Weights of a small GPT-style language model, trained from scratch on English Wikipedia: MLP 3072 tanh GELU, tied embeddings.
MLP neurons of a small language model. Each row is named by its layer, matrix (down: output weights) and neuron, and shows model dimensions 272-335. Each number is 50 + 15 x the weight over its row's rms, rounded and kept within 0 to 99.
A block is one neuron, or neurons of one layer that tend to fire together. Before each block is what it responds to, as a language model described it from the Wikipedia text at the highest values.

Initial-following punctuation. Mostly periods right after a single capital initial or abbreviation, as in Henry C. Brislin, William F. Petillon, No., Vol.; sometimes word-internal pieces following one letter.
L3.down39:25 27 54 38 43 29 66 49 53 46 56 47 42 41 60 21 56 47 56 67 25 58 76 39 27 39 38 20 75 67 54 62 39 80 67 84 57 26 61 55 29 42 34 40 52 43 38 54 36 45 82 92 63 41 32 45 68 53 51 24 66 51 61 31
L3.down338:40 63 88 46 58 55 58 61 48 32 49 76 53 50 69 52 50 18 60 58 49 32 44 52 35 89 50 72 49 41 71 54 66 65 76 53 54 44 41 36 61 35 21 50 67 64 47 61 28 42 21 68 50 24 63 55 49 56 12 50 66 49 39 31
L3.down1424:44 62 36 55 84 46 41 63 70 44 45 47 58 35 66 50 34 51 54 60 58 68 76 68 42 11 49 85 50 57 59 40 16 31 70 53 31 52 32 61 40 48 44 65 50 48 58 36 40 83 39 22 55 55 72 30 71 50 45 51 44 48 28 44
L3.down1475:50 68 47 55 49 23 46 47 43 76 56 46 57 49 51 77 17 45 64 50 22 66 47 57 27 38 71 43 48 41 44 62 55 43 50 52 45 51 50 55 23 19 63 40 40 56 23 60 19 63 43 39 70 17 47 31 53 54 53 48 43 42 62 47
L3.down1913:30 53 69 46 42 52 43 38 49 61 43 56 57 50 62 34 33 40 62 60 67 46 58 47 35 41 52 65 38 47 41 51 66 66 33 70 63 29 33 63 45 31 27 42 57 60 44 33 46 52 57 73 62 45 51 34 55 53 21 48 41 52 52 35
L3.down2284:53 39 57 45 30 45 52 78 32 51 41 64 54 35 44 65 35 16 68 64 47 50 35 54 38 48 50 55 55 49 69 51 76 48 45 50 36 45 46 62 53 11 54 47 33 58 39 42 65 57 57 45 53 16 51 52 39 35 76 57 37 41 76 55
L3.down2381:51 71 30 33 24 63 48 49 59 47 24 40 50 44 61 53 55 76 51 67 46 66 45 45 39 35 32 41 50 54 59 37 22 73 29 22 74 29 33 53 25 52 70 30 52 62 36 72 45 32 46 59 51 58 58 57 20 58 50 41 47 51 42 55
L3.down2428:56 66 73 30 75 69 76 32 50 87 70 67 42 20 52 43 72 24 35 32 77 42 40 40 55 43 29 78 31 38 32 43 65 45 67 41 21 54 47 47 47 42 60 39 61 53 17 64 28 68 73 72 51 55 51 40 26 47 67 42 36 52 41 63

Prepositions after long names. Prepositions like on, for, in directly after a long proper name or noun phrase, often before a date: "Hospital on November", "Court for the".
L3.down450:34 61 65 59 73 45 71 64 44 59 41 32 75 51 50 49 49 64 59 60 57 41 73 62 39 55 66 69 60 52 31 31 63 29 69 36 68 51 59 43 45 48 80 43 26 29 65 53 51 57 49 37 51 65 51 71 44 37 63 59 31 59 80 67
L3.down836:79 35 33 40 48 54 54 58 43 53 53 32 52 72 39 55 55 59 39 38 83 65 46 38 47 43 60 46 00 42 60 32 69 99 34 75 39 50 56 58 47 29 65 39 54 24 47 36 32 76 52 65 68 66 44 67 49 57 44 66 70 50 39 41
L3.down1489:51 14 73 47 41 43 35 26 45 28 63 24 41 70 35 66 36 77 59 40 61 41 58 16 41 42 54 44 47 62 36 55 62 55 26 43 54 60 57 74 43 41 42 71 51 44 55 64 39 71 60 35 38 70 42 61 62 31 35 66 66 81 47 56
L3.down1808:59 52 83 58 34 72 39 37 43 34 76 51 48 45 66 61 49 33 33 44 40 33 72 41 39 31 51 63 26 47 26 53 46 43 42 77 43 49 75 52 80 48 64 39 82 58 66 70 54 45 74 35 54 59 41 54 38 50 62 58 29 58 43 29
L3.down2245:43 54 50 26 60 77 22 41 59 45 66 40 40 59 62 61 72 44 28 63 50 55 57 47 21 19 36 30 43 44 58 49 84 43 58 77 51 45 40 29 58 23 47 59 61 59 44 72 64 34 61 56 51 37 54 65 48 42 72 26 41 65 22 72
L3.down2313:54 72 45 59 44 58 56 32 78 46 37 60 47 23 58 33 48 13 42 58 49 62 64 51 57 66 42 68 39 49 55 67 43 76 36 30 19 40 51 43 51 34 67 38 73 81 52 66 67 79 63 65 38 42 40 28 34 27 37 65 54 43 56 34
L3.down2674:52 47 46 48 18 56 67 73 45 30 52 63 51 88 48 53 41 59 61 65 80 62 64 43 43 44 50 44 45 51 59 56 44 38 76 56 63 51 51 54 90 38 37 47 49 26 55 81 59 70 69 68 46 62 58 59 56 59 45 41 53 60 67 47
L3.down2808:31 66 37 58 46 59 74 48 83 41 66 24 70 75 61 55 58 36 32 63 72 35 76 36 38 65 52 41 38 34 68 79 39 80 63 74 73 56 38 27 40 49 57 69 70 68 51 58 36 53 37 52 32 56 75 35 49 59 45 74 69 53 62 54

Abbreviation periods in names. Periods after initials or short abbreviations inside proper names, like J. in Christopher J. Sturkey, St. Thomas, U.S. Route; sometimes mid-name word pieces (Mao Zedong).
L2.down1177:51 42 72 59 61 18 53 66 61 40 84 61 55 81 36 70 35 35 41 52 78 49 74 79 61 31 45 59 31 44 56 24 60 82 26 71 52 57 25 31 48 37 55 63 68 51 37 57 37 40 31 38 69 40 81 58 21 33 26 53 31 52 36 32
L2.down2736:53 45 56 55 50 47 43 70 52 37 33 87 99 21 45 42 50 42 59 54 51 59 32 58 42 49 43 48 48 44 46 66 70 69 37 51 58 20 58 55 37 48 70 45 46 46 47 47 34 64 34 42 55 70 32 43 27 22 29 19 69 34 46 39
L2.down2841:56 32 81 54 50 69 68 52 28 73 55 67 61 39 52 54 48 39 65 66 13 46 55 69 53 69 59 40 42 57 36 84 51 52 24 19 68 40 50 90 66 48 30 31 39 15 55 57 54 48 52 68 82 53 64 61 43 55 51 51 43 48 55 63
L2.down2858:46 44 76 46 33 41 59 53 21 45 62 50 36 48 74 52 57 46 52 54 23 62 72 70 73 43 74 51 57 64 47 58 41 59 72 41 64 39 36 56 45 37 69 46 63 80 46 50 41 66 38 77 60 34 90 52 20 40 25 59 42 43 51 45

Conjunction after named entity. The word "and" (sometimes to, or, at) right after a person's name or noun phrase, joining two names, e.g. Sandoval and Roback, Stone and Prime.
L3.down684:40 06 63 41 65 71 43 67 53 56 43 45 49 62 43 39 84 82 22 57 54 43 65 51 60 40 84 42 69 48 72 61 53 73 61 55 82 78 63 67 39 00 33 67 35 61 51 44 68 29 37 29 46 11 39 73 70 66 67 30 35 40 60 62
L3.down893:72 44 47 61 41 53 76 28 60 51 56 64 76 43 17 73 79 54 37 35 46 30 25 27 78 68 68 55 57 45 47 60 38 58 39 28 78 58 63 34 69 40 69 60 37 46 61 69 76 61 54 38 60 60 57 47 38 46 45 72 43 51 67 54
L3.down988:72 76 40 37 74 43 54 20 66 47 19 69 49 27 59 50 22 39 41 41 66 43 41 43 43 26 52 70 14 69 52 65 29 54 58 51 59 62 49 72 46 52 27 38 54 51 66 31 51 73 45 35 38 55 73 55 46 54 36 34 49 46 67 35
L3.down1159:58 53 10 36 36 18 49 53 35 58 51 62 53 74 42 41 36 53 73 64 24 60 51 34 60 53 53 80 69 61 45 46 63 69 65 41 55 30 54 53 70 54 59 70 49 38 36 40 54 43 69 54 41 50 20 58 76 33 54 55 78 47 45 25
L3.down1695:44 56 37 11 61 68 41 73 72 78 75 56 28 53 57 53 66 57 37 67 53 38 38 55 26 51 40 46 64 40 41 44 64 47 56 68 84 27 54 42 49 33 44 66 28 47 23 64 52 54 56 53 37 31 36 45 44 56 61 18 43 45 52 75
L3.down1760:53 77 61 61 49 38 53 44 58 22 46 28 37 70 38 56 76 39 55 66 52 28 27 24 54 58 35 64 35 53 38 68 47 60 59 54 21 45 65 62 48 54 56 47 53 33 73 39 37 67 33 41 33 39 39 34 59 45 46 23 38 47 66 43
L3.down1801:71 64 49 46 47 38 40 58 70 88 68 26 19 68 47 61 51 73 46 30 30 44 65 33 24 49 27 19 65 61 51 44 25 51 29 53 54 63 32 38 48 43 71 42 51 56 50 59 65 34 76 67 47 59 30 72 63 67 72 41 35 59 47 33
L3.down2929:63 64 75 63 63 65 37 29 32 36 26 51 74 76 70 28 89 51 24 35 26 59 72 35 21 61 54 59 29 60 00 60 42 75 59 53 47 27 59 50 43 58 69 80 40 97 54 47 54 46 41 54 61 40 50 52 47 28 49 18 45 44 43 84

Table header row cells. Pipe separators, blank cells and column names inside the header row of Wikipedia markdown tables, e.g. | Peak chart positions |  |, Div, Total |.
L4.down965:53 62 56 52 39 43 61 51 49 59 75 63 47 53 47 28 55 49 42 45 35 55 55 41 62 46 73 71 64 40 34 73 68 62 33 71 70 32 30 41 41 50 70 62 78 52 48 44 42 67 44 44 46 62 53 54 61 54 58 40 66 35 51 52
L4.down2259:40 57 33 48 48 08 35 60 51 43 47 53 58 57 15 54 67 33 64 40 19 42 37 56 52 52 92 51 59 57 52 82 62 70 64 48 61 24 44 41 55 64 84 68 52 47 46 60 38 54 56 31 65 63 41 50 21 66 48 34 86 54 42 27

Early subword after an initial. Second word piece right after a short opening piece such as G, K or N, mostly in foreign names (M-ak-mal, G-h-azni), plus "the" after "at".
L4.down121:91 30 22 72 32 48 53 37 68 57 60 57 58 59 38 38 53 66 45 72 54 34 32 40 53 30 39 65 43 31 37 53 55 36 47 64 41 54 34 65 44 60 56 54 51 67 31 54 61 49 38 51 70 68 34 61 63 53 48 74 31 65 58 43
L4.down1846:57 54 45 75 51 49 43 46 56 57 49 46 75 30 46 50 61 83 56 39 64 45 18 17 72 62 55 40 20 42 49 56 42 54 37 40 22 69 61 58 55 51 69 39 38 47 42 44 50 76 24 39 34 42 50 45 59 42 59 71 49 72 56 32

Table header separators. Pipe or semicolon delimiters between column names in Wikipedia table header rows, e.g. after GF, Votes or Site, plus semicolons in infobox lists.
L2.down53:48 54 59 56 59 24 68 58 47 46 40 27 36 50 47 31 51 50 45 53 69 63 37 31 47 67 52 48 34 44 58 56 57 44 56 62 55 46 72 36 59 47 56 56 51 80 67 68 40 44 48 26 73 53 70 35 25 73 51 60 56 54 40 39
L2.down919:35 48 61 63 23 51 45 66 63 74 26 43 53 49 56 35 50 30 47 81 64 56 45 58 54 57 66 63 48 30 39 37 46 54 67 52 17 26 35 30 45 44 62 66 50 29 72 38 60 52 57 51 32 39 53 48 25 63 54 67 79 26 68 53
L2.down1107:36 58 53 27 66 28 47 49 80 45 40 57 64 18 35 80 32 58 84 44 53 49 37 45 35 37 62 31 44 47 58 39 47 44 70 38 29 25 35 36 69 63 63 65 43 35 56 50 69 58 43 41 65 18 99 41 52 48 57 73 46 61 33 04
L2.down2474:20 50 53 73 63 40 55 50 60 62 44 27 30 53 34 64 73 65 41 84 70 32 25 20 67 64 40 48 60 65 76 55 38 23 39 40 40 52 44 49 60 65 35 59 37 36 47 43 35 68 49 46 32 48 63 31 41 55 48 53 37 21 39 41

Words inside capitalized titles. Function words and other short words in the middle of capitalized titles and names, e.g. In My Arms, Listen Without Prejudice, The End of the Road.
L2.down154:73 57 45 52 64 69 29 64 92 34 36 55 67 56 55 58 21 65 30 50 67 57 52 46 37 62 46 50 52 37 51 55 15 63 57 71 42 08 37 60 91 41 36 61 40 18 38 46 43 57 26 34 37 85 21 44 46 44 38 37 63 51 44 35
L2.down943:44 95 63 53 43 56 37 50 62 24 45 67 50 35 38 49 40 23 60 44 58 61 56 70 54 41 44 74 39 59 53 86 37 69 49 55 30 29 46 34 54 70 45 42 58 57 60 32 31 58 64 55 84 83 08 43 47 60 52 33 41 24 49 26
L2.down1642:54 59 56 46 31 47 60 45 59 49 27 47 60 27 38 37 66 56 70 59 39 47 52 40 50 63 34 64 34 44 40 61 48 35 49 57 36 43 52 39 58 36 38 61 51 48 42 60 36 73 42 61 37 67 18 39 27 40 41 39 59 45 24 38
L2.down2350:50 66 58 42 34 50 51 40 66 36 36 61 67 26 42 47 69 61 48 51 79 33 54 36 43 43 35 46 49 69 40 44 63 34 31 68 54 41 40 80 52 38 43 56 56 50 51 41 64 45 61 26 13 58 20 37 34 30 40 65 29 88 44 34

Date day before year. The day number or space right after a month name in full dates, just before the year (April 13, 1954; March 8; November 2023).
L4.down65:36 41 66 48 47 53 18 40 42 67 53 79 35 31 76 50 45 31 67 75 37 58 39 50 35 51 56 69 40 46 49 78 23 62 66 42 63 41 54 79 48 45 65 73 48 61 31 74 47 65 50 33 64 55 50 66 39 50 17 34 72 61 55 73
L4.down177:45 47 88 33 55 30 75 43 54 65 77 37 50 32 65 55 25 75 72 59 40 48 47 52 50 35 48 54 37 60 59 28 57 51 59 26 69 52 54 52 42 49 45 70 44 67 42 60 47 45 31 51 55 56 48 44 75 51 36 44 69 41 62 60

Mid-word continuation pieces. Second fragments of rare or foreign words split after a short first piece like rem, O, or l, as in remedying, O'Neal, lingual.
L3.down25:20 34 53 23 52 36 41 54 65 41 44 14 36 31 49 52 52 40 54 43 53 63 29 42 42 55 48 77 49 50 67 41 37 42 51 51 45 80 52 48 50 61 65 35 65 33 43 37 29 64 58 56 52 30 59 46 52 49 28 35 33 48 84 66
L3.down437:56 57 30 40 80 55 25 52 66 35 46 51 54 45 46 47 62 47 36 72 52 59 45 28 41 56 68 79 44 48 89 40 68 15 40 68 48 59 67 51 53 68 88 53 36 60 58 49 56 60 69 53 41 47 32 42 54 51 53 41 35 59 62 40
L3.down966:56 26 53 69 62 41 46 42 59 52 59 50 79 32 37 31 74 41 63 77 64 35 49 33 61 55 32 40 51 27 50 61 39 62 36 34 49 24 81 45 68 59 38 20 39 43 32 45 66 48 25 46 51 60 56 74 48 49 43 63 33 48 29 45
L3.down1479:57 48 34 60 26 48 55 49 63 35 58 48 70 35 68 20 59 53 52 36 51 11 45 42 59 55 11 42 50 48 58 69 42 52 31 73 19 58 91 52 76 59 37 53 32 53 48 52 43 56 23 41 44 53 51 73 66 35 46 56 48 64 50 66
L3.down1507:57 55 58 52 38 57 64 52 62 63 44 72 53 77 60 65 30 67 57 58 66 64 60 39 80 37 41 37 86 64 53 45 60 48 73 37 53 25 52 69 62 62 39 39 63 63 48 25 32 28 89 34 48 83 38 48 57 68 54 68 28 55 56 34
L3.down1818:28 43 49 36 44 32 54 54 32 81 53 36 33 58 36 57 62 39 57 33 43 38 86 33 87 51 44 29 38 47 68 62 55 71 59 32 30 43 73 79 50 38 68 53 70 54 34 62 57 53 28 14 47 64 35 42 64 27 68 49 37 69 43 32
L3.down2624:35 65 68 60 81 40 64 77 80 53 54 88 60 16 37 40 42 29 70 65 71 51 38 43 36 66 74 55 12 30 53 51 67 48 28 70 31 49 36 49 53 66 49 57 63 45 40 39 47 49 48 22 44 49 43 54 81 49 31 18 43 65 33 43
L3.down2755:57 43 61 54 56 45 72 59 56 36 63 51 32 26 52 49 39 38 24 53 38 38 60 49 29 61 59 27 39 65 49 55 54 70 66 34 57 31 66 53 51 64 24 78 42 52 67 47 51 18 31 57 42 55 67 31 46 52 53 63 50 48 53 38

Mid-phrase continuation tokens. Tokens that demand a continuation, mostly abbreviation periods (No. before a number, initials like R., U.S., St.) and month names after born/in.
L2.down2325:39 50 52 41 43 52 69 63 59 51 55 73 42 67 30 77 65 30 41 84 57 44 66 58 80 42 69 46 32 22 48 16 65 60 49 59 41 35 38 44 59 48 34 59 43 41 55 61 38 52 60 50 53 27 58 59 68 54 47 66 59 34 42 58
L2.down2675:61 43 48 28 30 22 50 56 67 51 46 77 72 42 61 83 62 45 53 49 58 56 61 43 58 47 42 30 19 56 68 51 21 44 55 52 54 49 51 68 49 17 56 62 47 41 49 61 19 42 39 57 63 33 52 34 37 55 56 53 28 59 50 46
L2.down2933:63 46 36 66 49 57 41 35 48 47 27 57 39 37 62 40 48 43 28 49 38 53 73 84 77 29 41 41 68 41 50 70 57 53 43 26 74 61 32 39 40 39 35 64 54 46 73 25 58 48 62 51 41 59 55 47 33 46 60 58 49 63 22 49
L2.down2989:48 26 67 38 51 54 56 63 52 45 53 61 50 52 65 52 55 49 45 49 28 65 64 67 75 30 37 27 61 70 65 58 45 43 69 36 59 48 38 38 54 27 58 60 64 68 69 67 42 50 42 46 71 20 72 52 45 34 39 42 54 64 47 49

Mid-title function words. Function words and small words inside multi-word titles of albums, songs, films and books, such as the, of, Without, also colons in times.
L4.down289:53 59 55 41 35 53 34 54 66 38 25 53 47 46 30 65 21 48 33 35 64 38 32 31 70 28 42 62 43 45 49 60 24 36 24 75 51 76 34 42 40 54 32 39 61 40 61 29 67 53 44 25 28 72 20 30 38 48 42 30 57 42 30 30
L4.down2802:47 51 23 57 37 51 70 56 74 46 14 69 39 70 48 75 45 59 45 28 62 33 59 70 42 53 37 76 30 39 56 58 33 32 39 61 61 63 58 16 39 51 72 63 40 45 42 35 62 72 52 11 46 31 75 74 21 50 65 46 54 13 43 33

The word "on". The word or subword "on"/"On", especially sentence-initial before dates (On 24 January) and in "on the other hand", "on display", "held on"; also inside names (Onofre).
L2.down1081:60 61 52 36 63 62 51 69 70 64 75 31 29 47 70 55 31 50 49 58 60 67 83 55 51 26 30 51 47 34 47 23 47 49 67 39 86 23 38 63 44 57 56 63 55 64 40 59 52 52 77 34 47 46 58 36 53 44 66 55 34 49 39 44
L2.down1551:96 63 67 64 55 83 52 46 58 50 49 57 36 57 48 05 30 47 57 60 54 44 24 79 27 46 32 23 44 35 50 41 36 38 35 29 54 29 39 54 28 48 53 63 31 34 62 17 33 64 42 61 40 36 39 51 40 44 53 41 54 46 47 58
L2.down2838:65 60 65 26 73 95 25 49 67 66 45 43 70 18 45 41 45 65 53 41 83 35 62 77 64 50 47 67 23 41 42 52 61 39 69 42 37 38 48 48 76 58 57 51 45 40 41 62 43 31 43 42 53 43 82 34 70 47 53 59 63 52 17 27
L2.down3062:72 65 72 45 71 76 44 55 61 55 56 40 42 54 36 58 51 36 56 55 66 58 52 66 49 83 50 50 42 25 42 32 76 71 38 55 55 51 38 70 74 47 66 35 27 42 56 44 63 48 54 61 34 53 68 53 48 29 33 65 70 65 52 49

Token after lone capital. Token right after a single capital letter, mostly the period of a middle initial (Charles M. Schulz), also name pieces and table pipes (W |).
L4.down220:63 59 33 34 45 35 47 13 50 50 35 74 63 37 65 34 41 57 32 25 41 43 59 33 61 41 48 18 41 39 66 51 44 61 34 43 59 10 33 48 38 60 36 41 46 48 49 54 29 50 58 54 56 65 37 19 46 61 36 61 55 54 46 38
L4.down1545:43 23 66 50 22 67 57 52 33 66 50 33 46 45 58 52 50 21 34 49 63 26 70 68 09 65 72 45 46 24 49 70 42 49 24 51 47 31 56 43 38 39 44 17 50 58 59 62 43 62 46 48 44 38 52 61 43 25 12 36 64 60 29 23

Function words inside titles. Articles and small function words (the, 's, to, and) inside titles of songs, films, books or shows, like "Those Were the Days" or "Heal the Pain"; also final digits of years.
L3.down816:60 53 41 66 58 61 37 61 70 43 39 43 29 58 38 46 52 80 49 33 47 42 46 48 40 51 45 44 23 22 73 29 44 37 48 61 53 60 31 59 48 49 43 80 46 55 72 33 39 79 58 52 70 46 80 43 78 08 66 40 65 35 59 68
L3.down1153:61 36 61 61 22 42 82 58 36 75 60 56 39 78 61 35 49 47 62 39 61 42 35 52 70 56 48 39 46 29 51 45 55 29 48 75 31 27 47 47 37 46 31 25 49 49 40 14 41 45 28 63 44 53 43 40 45 65 74 44 39 53 62 56
L3.down1845:67 77 44 44 63 54 39 65 47 41 39 67 58 65 58 39 46 54 55 38 57 64 68 68 40 60 50 52 40 61 39 50 00 51 45 51 58 36 65 63 74 28 65 76 38 36 56 64 50 57 50 38 37 56 13 46 33 38 56 16 56 33 69 18
L3.down1938:76 57 57 38 66 75 66 81 40 38 13 36 35 59 45 27 37 31 24 58 50 41 64 56 67 64 48 50 22 44 47 68 31 64 37 55 38 46 41 39 61 31 28 41 74 49 60 54 73 54 36 47 35 63 68 54 29 61 51 63 43 44 60 44
L3.down2012:50 54 40 61 43 56 52 42 48 33 60 38 32 77 58 53 52 36 58 49 43 37 35 60 62 58 50 57 46 50 66 88 49 40 34 39 60 65 45 36 77 55 64 42 27 35 39 22 55 52 52 28 41 38 42 61 29 75 59 39 41 56 33 61
L3.down2760:71 65 64 54 57 47 49 64 18 40 13 59 48 33 51 59 42 43 36 28 42 39 40 60 40 68 29 57 43 48 55 46 23 29 37 51 51 36 37 34 33 35 47 52 26 37 54 37 27 39 61 69 46 44 46 38 64 41 28 37 32 68 73 11
L3.down2797:36 59 31 65 51 61 56 82 32 59 52 57 62 20 40 51 46 56 69 25 61 52 46 52 54 39 49 86 25 57 67 45 52 65 39 38 60 60 36 29 62 45 75 60 39 35 49 49 28 33 34 51 47 69 54 66 49 57 72 67 58 52 40 51
L3.down3021:55 86 46 54 35 56 58 83 63 19 31 34 38 47 59 61 49 61 51 08 53 41 42 43 41 29 71 73 25 83 80 41 70 64 47 58 86 41 49 67 31 62 67 59 33 15 60 51 54 41 42 48 37 60 50 56 58 42 62 55 55 36 75 38

Date-slot anticipation. Tokens right before a date or number in time phrases, like the space after "On April" or "in December", and "of" in "week of", "Round of".
L3.down14:54 56 22 48 54 65 24 52 77 47 42 75 43 74 45 57 48 37 61 41 58 57 38 72 46 64 57 85 41 71 32 55 55 50 41 63 51 43 56 75 26 53 90 66 55 54 53 53 23 47 25 42 57 70 71 61 56 59 52 62 44 25 58 47
L3.down436:46 58 51 39 29 50 43 52 66 27 68 69 77 58 49 54 56 44 42 48 74 54 58 40 68 23 43 46 55 61 74 90 46 56 59 53 09 58 53 12 39 28 42 36 51 50 56 59 37 60 65 45 41 54 39 43 16 61 58 58 42 56 66 38
L3.down793:76 73 52 50 44 57 71 50 79 44 53 82 76 73 68 43 44 40 59 45 60 29 71 59 59 60 46 32 50 40 50 50 56 50 41 37 56 62 30 56 66 48 82 58 28 60 38 60 39 67 84 28 66 56 68 48 56 56 56 39 39 49 75 56
L3.down1218:27 49 83 44 74 59 44 26 11 64 44 48 33 43 66 68 36 50 55 27 56 52 79 20 32 31 39 62 51 41 47 28 43 64 31 42 37 46 65 61 41 15 74 35 49 81 44 81 37 53 53 56 45 30 40 49 36 31 69 26 42 54 71 32
L3.down1335:54 62 46 34 39 54 48 57 69 53 33 81 51 65 57 35 71 59 53 66 59 39 63 29 29 34 39 56 21 43 44 59 62 50 62 54 18 34 53 53 26 55 36 37 66 69 56 40 36 37 72 32 68 35 47 64 34 49 50 49 53 18 46 40
L3.down1669:45 66 55 56 54 52 21 58 38 57 65 67 80 87 45 40 58 26 75 49 63 46 25 83 75 64 59 47 56 52 60 68 84 59 68 32 29 49 55 59 29 45 34 74 37 67 47 46 26 90 59 31 29 34 45 39 55 93 55 42 34 66 81 41
L3.down1785:71 55 59 66 80 64 15 67 49 46 52 57 49 61 50 35 47 18 44 63 53 47 46 61 56 52 54 63 61 57 67 38 23 73 41 48 27 56 60 31 38 62 36 46 68 69 33 51 32 22 40 49 35 58 48 47 71 28 35 49 38 30 70 53
L3.down2222:49 42 58 49 60 38 35 66 53 28 44 53 41 50 53 46 39 56 40 63 51 47 38 37 52 55 62 39 24 43 48 29 41 36 36 37 49 49 42 53 56 30 44 66 44 41 32 66 32 46 70 74 59 52 19 69 56 49 53 70 52 62 72 46

Space before date numbers. The space token after a month name, just before a day or year digit (December 20, November 1985); also after vol., The, or Act before numbers.
L2.down1194:75 42 39 48 45 52 22 69 33 63 50 68 48 49 56 63 47 75 46 45 40 52 29 16 48 46 57 50 49 22 49 41 42 63 49 44 43 60 82 64 61 33 50 79 48 73 44 59 52 42 63 47 36 56 56 59 35 75 66 19 53 59 43 44
L2.down1372:37 28 56 43 87 41 17 53 24 54 72 18 33 59 70 45 46 61 56 37 66 27 37 37 75 34 67 67 37 52 68 56 34 71 58 58 53 64 77 35 45 54 60 58 34 40 53 53 47 44 36 66 33 58 60 54 70 70 50 54 47 54 65 55
L2.down1373:43 56 48 35 48 46 54 68 34 46 40 55 71 51 59 41 37 72 56 56 50 64 33 21 68 32 46 55 56 35 54 25 36 46 54 24 75 58 64 60 46 53 67 60 39 26 65 25 77 54 32 40 51 59 73 35 68 46 50 68 42 40 53 46
L2.down2517:57 52 48 44 58 61 52 70 35 46 52 40 76 43 60 38 50 43 80 63 30 84 33 36 11 09 65 54 57 44 48 39 40 64 70 36 58 58 61 57 47 31 64 46 32 63 60 58 27 82 40 67 49 64 71 39 45 59 36 52 67 49 47 63

Token after "on". The word right after the preposition on, often opening a sentence: dates (On 12 May, on October 5), the (on the road), other in "on the other hand".
L4.down2529:47 61 43 59 77 64 63 59 86 40 62 80 53 74 58 63 51 35 74 75 73 34 71 54 30 57 21 38 40 34 53 57 54 38 33 48 33 53 44 43 21 67 54 28 62 48 34 49 53 23 40 48 75 55 44 67 84 50 37 59 58 25 32 51
L4.down2902:21 58 75 65 61 35 94 37 53 55 51 47 47 44 67 56 57 19 58 55 61 45 51 55 41 48 48 55 48 37 63 48 60 47 33 51 51 71 31 46 59 24 47 47 84 28 32 40 05 47 47 41 49 47 33 49 58 51 41 54 34 67 54 28

Table header separators. Pipe separators opening or splitting header rows of Wikipedia stats/list tables, as in | Club | Season and | Title | Year; sometimes list commas.
L3.down206:45 36 63 57 33 47 39 17 67 32 27 59 59 56 44 55 54 58 44 52 41 53 40 32 64 88 31 42 50 45 74 65 37 51 51 55 43 34 57 62 49 60 45 69 60 57 41 58 47 34 42 50 57 39 49 64 38 57 69 40 52 52 17 34
L3.down400:40 38 35 34 48 45 38 47 47 33 52 37 41 29 41 42 65 83 50 45 32 61 38 58 64 47 69 41 17 43 45 43 45 38 66 21 72 61 56 47 53 33 87 51 49 34 70 64 62 23 35 46 69 41 65 57 50 35 55 50 55 60 31 15
L3.down626:40 44 37 36 42 66 60 64 28 39 48 47 53 38 44 46 42 39 63 48 63 59 45 67 46 83 32 58 37 53 33 45 50 48 69 69 57 13 32 45 70 51 33 38 48 50 26 62 60 43 33 73 66 37 67 68 40 50 60 50 36 39 40 51
L3.down1366:41 53 50 56 48 58 08 78 31 49 27 27 29 60 32 59 45 74 54 43 40 55 27 38 43 59 53 40 56 54 45 56 74 69 72 69 46 21 38 53 64 38 32 42 66 68 75 53 41 66 47 49 38 61 52 56 53 41 54 56 55 50 44 68
L3.down1632:56 09 42 59 42 35 37 47 41 67 53 44 65 48 34 64 71 47 61 51 50 50 56 55 62 55 63 53 28 42 29 49 77 83 64 31 75 33 35 32 74 66 49 62 70 22 47 66 46 38 57 36 49 53 79 36 33 78 55 55 14 65 51 57
L3.down2104:59 74 55 47 50 66 51 68 28 30 75 55 64 60 47 42 55 67 70 32 66 62 58 51 47 48 61 58 50 54 34 67 34 43 58 63 60 37 64 57 52 62 59 64 37 77 71 48 51 41 61 14 40 40 53 77 48 50 74 20 58 43 23 33
L3.down2705:62 40 75 42 63 37 51 30 31 62 38 73 38 68 27 33 88 50 15 42 51 45 59 57 55 51 32 65 69 50 14 70 66 54 28 76 51 39 59 50 41 83 62 58 49 69 41 48 28 50 37 82 30 41 57 35 71 33 52 44 63 23 43 31
L3.down2820:57 59 53 52 33 45 52 48 24 75 56 38 51 40 19 61 51 49 34 47 55 52 31 76 48 54 50 51 44 35 59 46 73 55 66 54 44 31 29 38 44 49 59 40 74 47 40 64 33 48 31 57 41 64 62 48 17 64 42 60 29 38 48 43

After-person-name boundary. Token right after a full personal name ends, usually a comma, and, parenthesis or semicolon, as in "Mao Zedong," "Devarajan and" "Agostini (".
L4.down1350:30 50 35 34 61 52 65 27 54 55 39 49 65 56 49 76 55 55 39 45 54 46 31 40 58 44 41 25 43 85 50 32 60 47 47 52 37 51 41 50 64 42 40 66 43 29 53 59 59 46 51 81 39 24 59 48 57 46 52 45 52 74 77 44
L4.down2463:39 96 42 44 49 38 54 25 48 67 74 59 35 70 32 52 76 37 24 64 34 38 15 50 67 53 32 44 59 63 44 48 67 43 60 50 38 65 27 44 61 47 52 58 40 80 39 61 53 44 43 43 77 78 58 42 59 79 53 35 27 76 72 60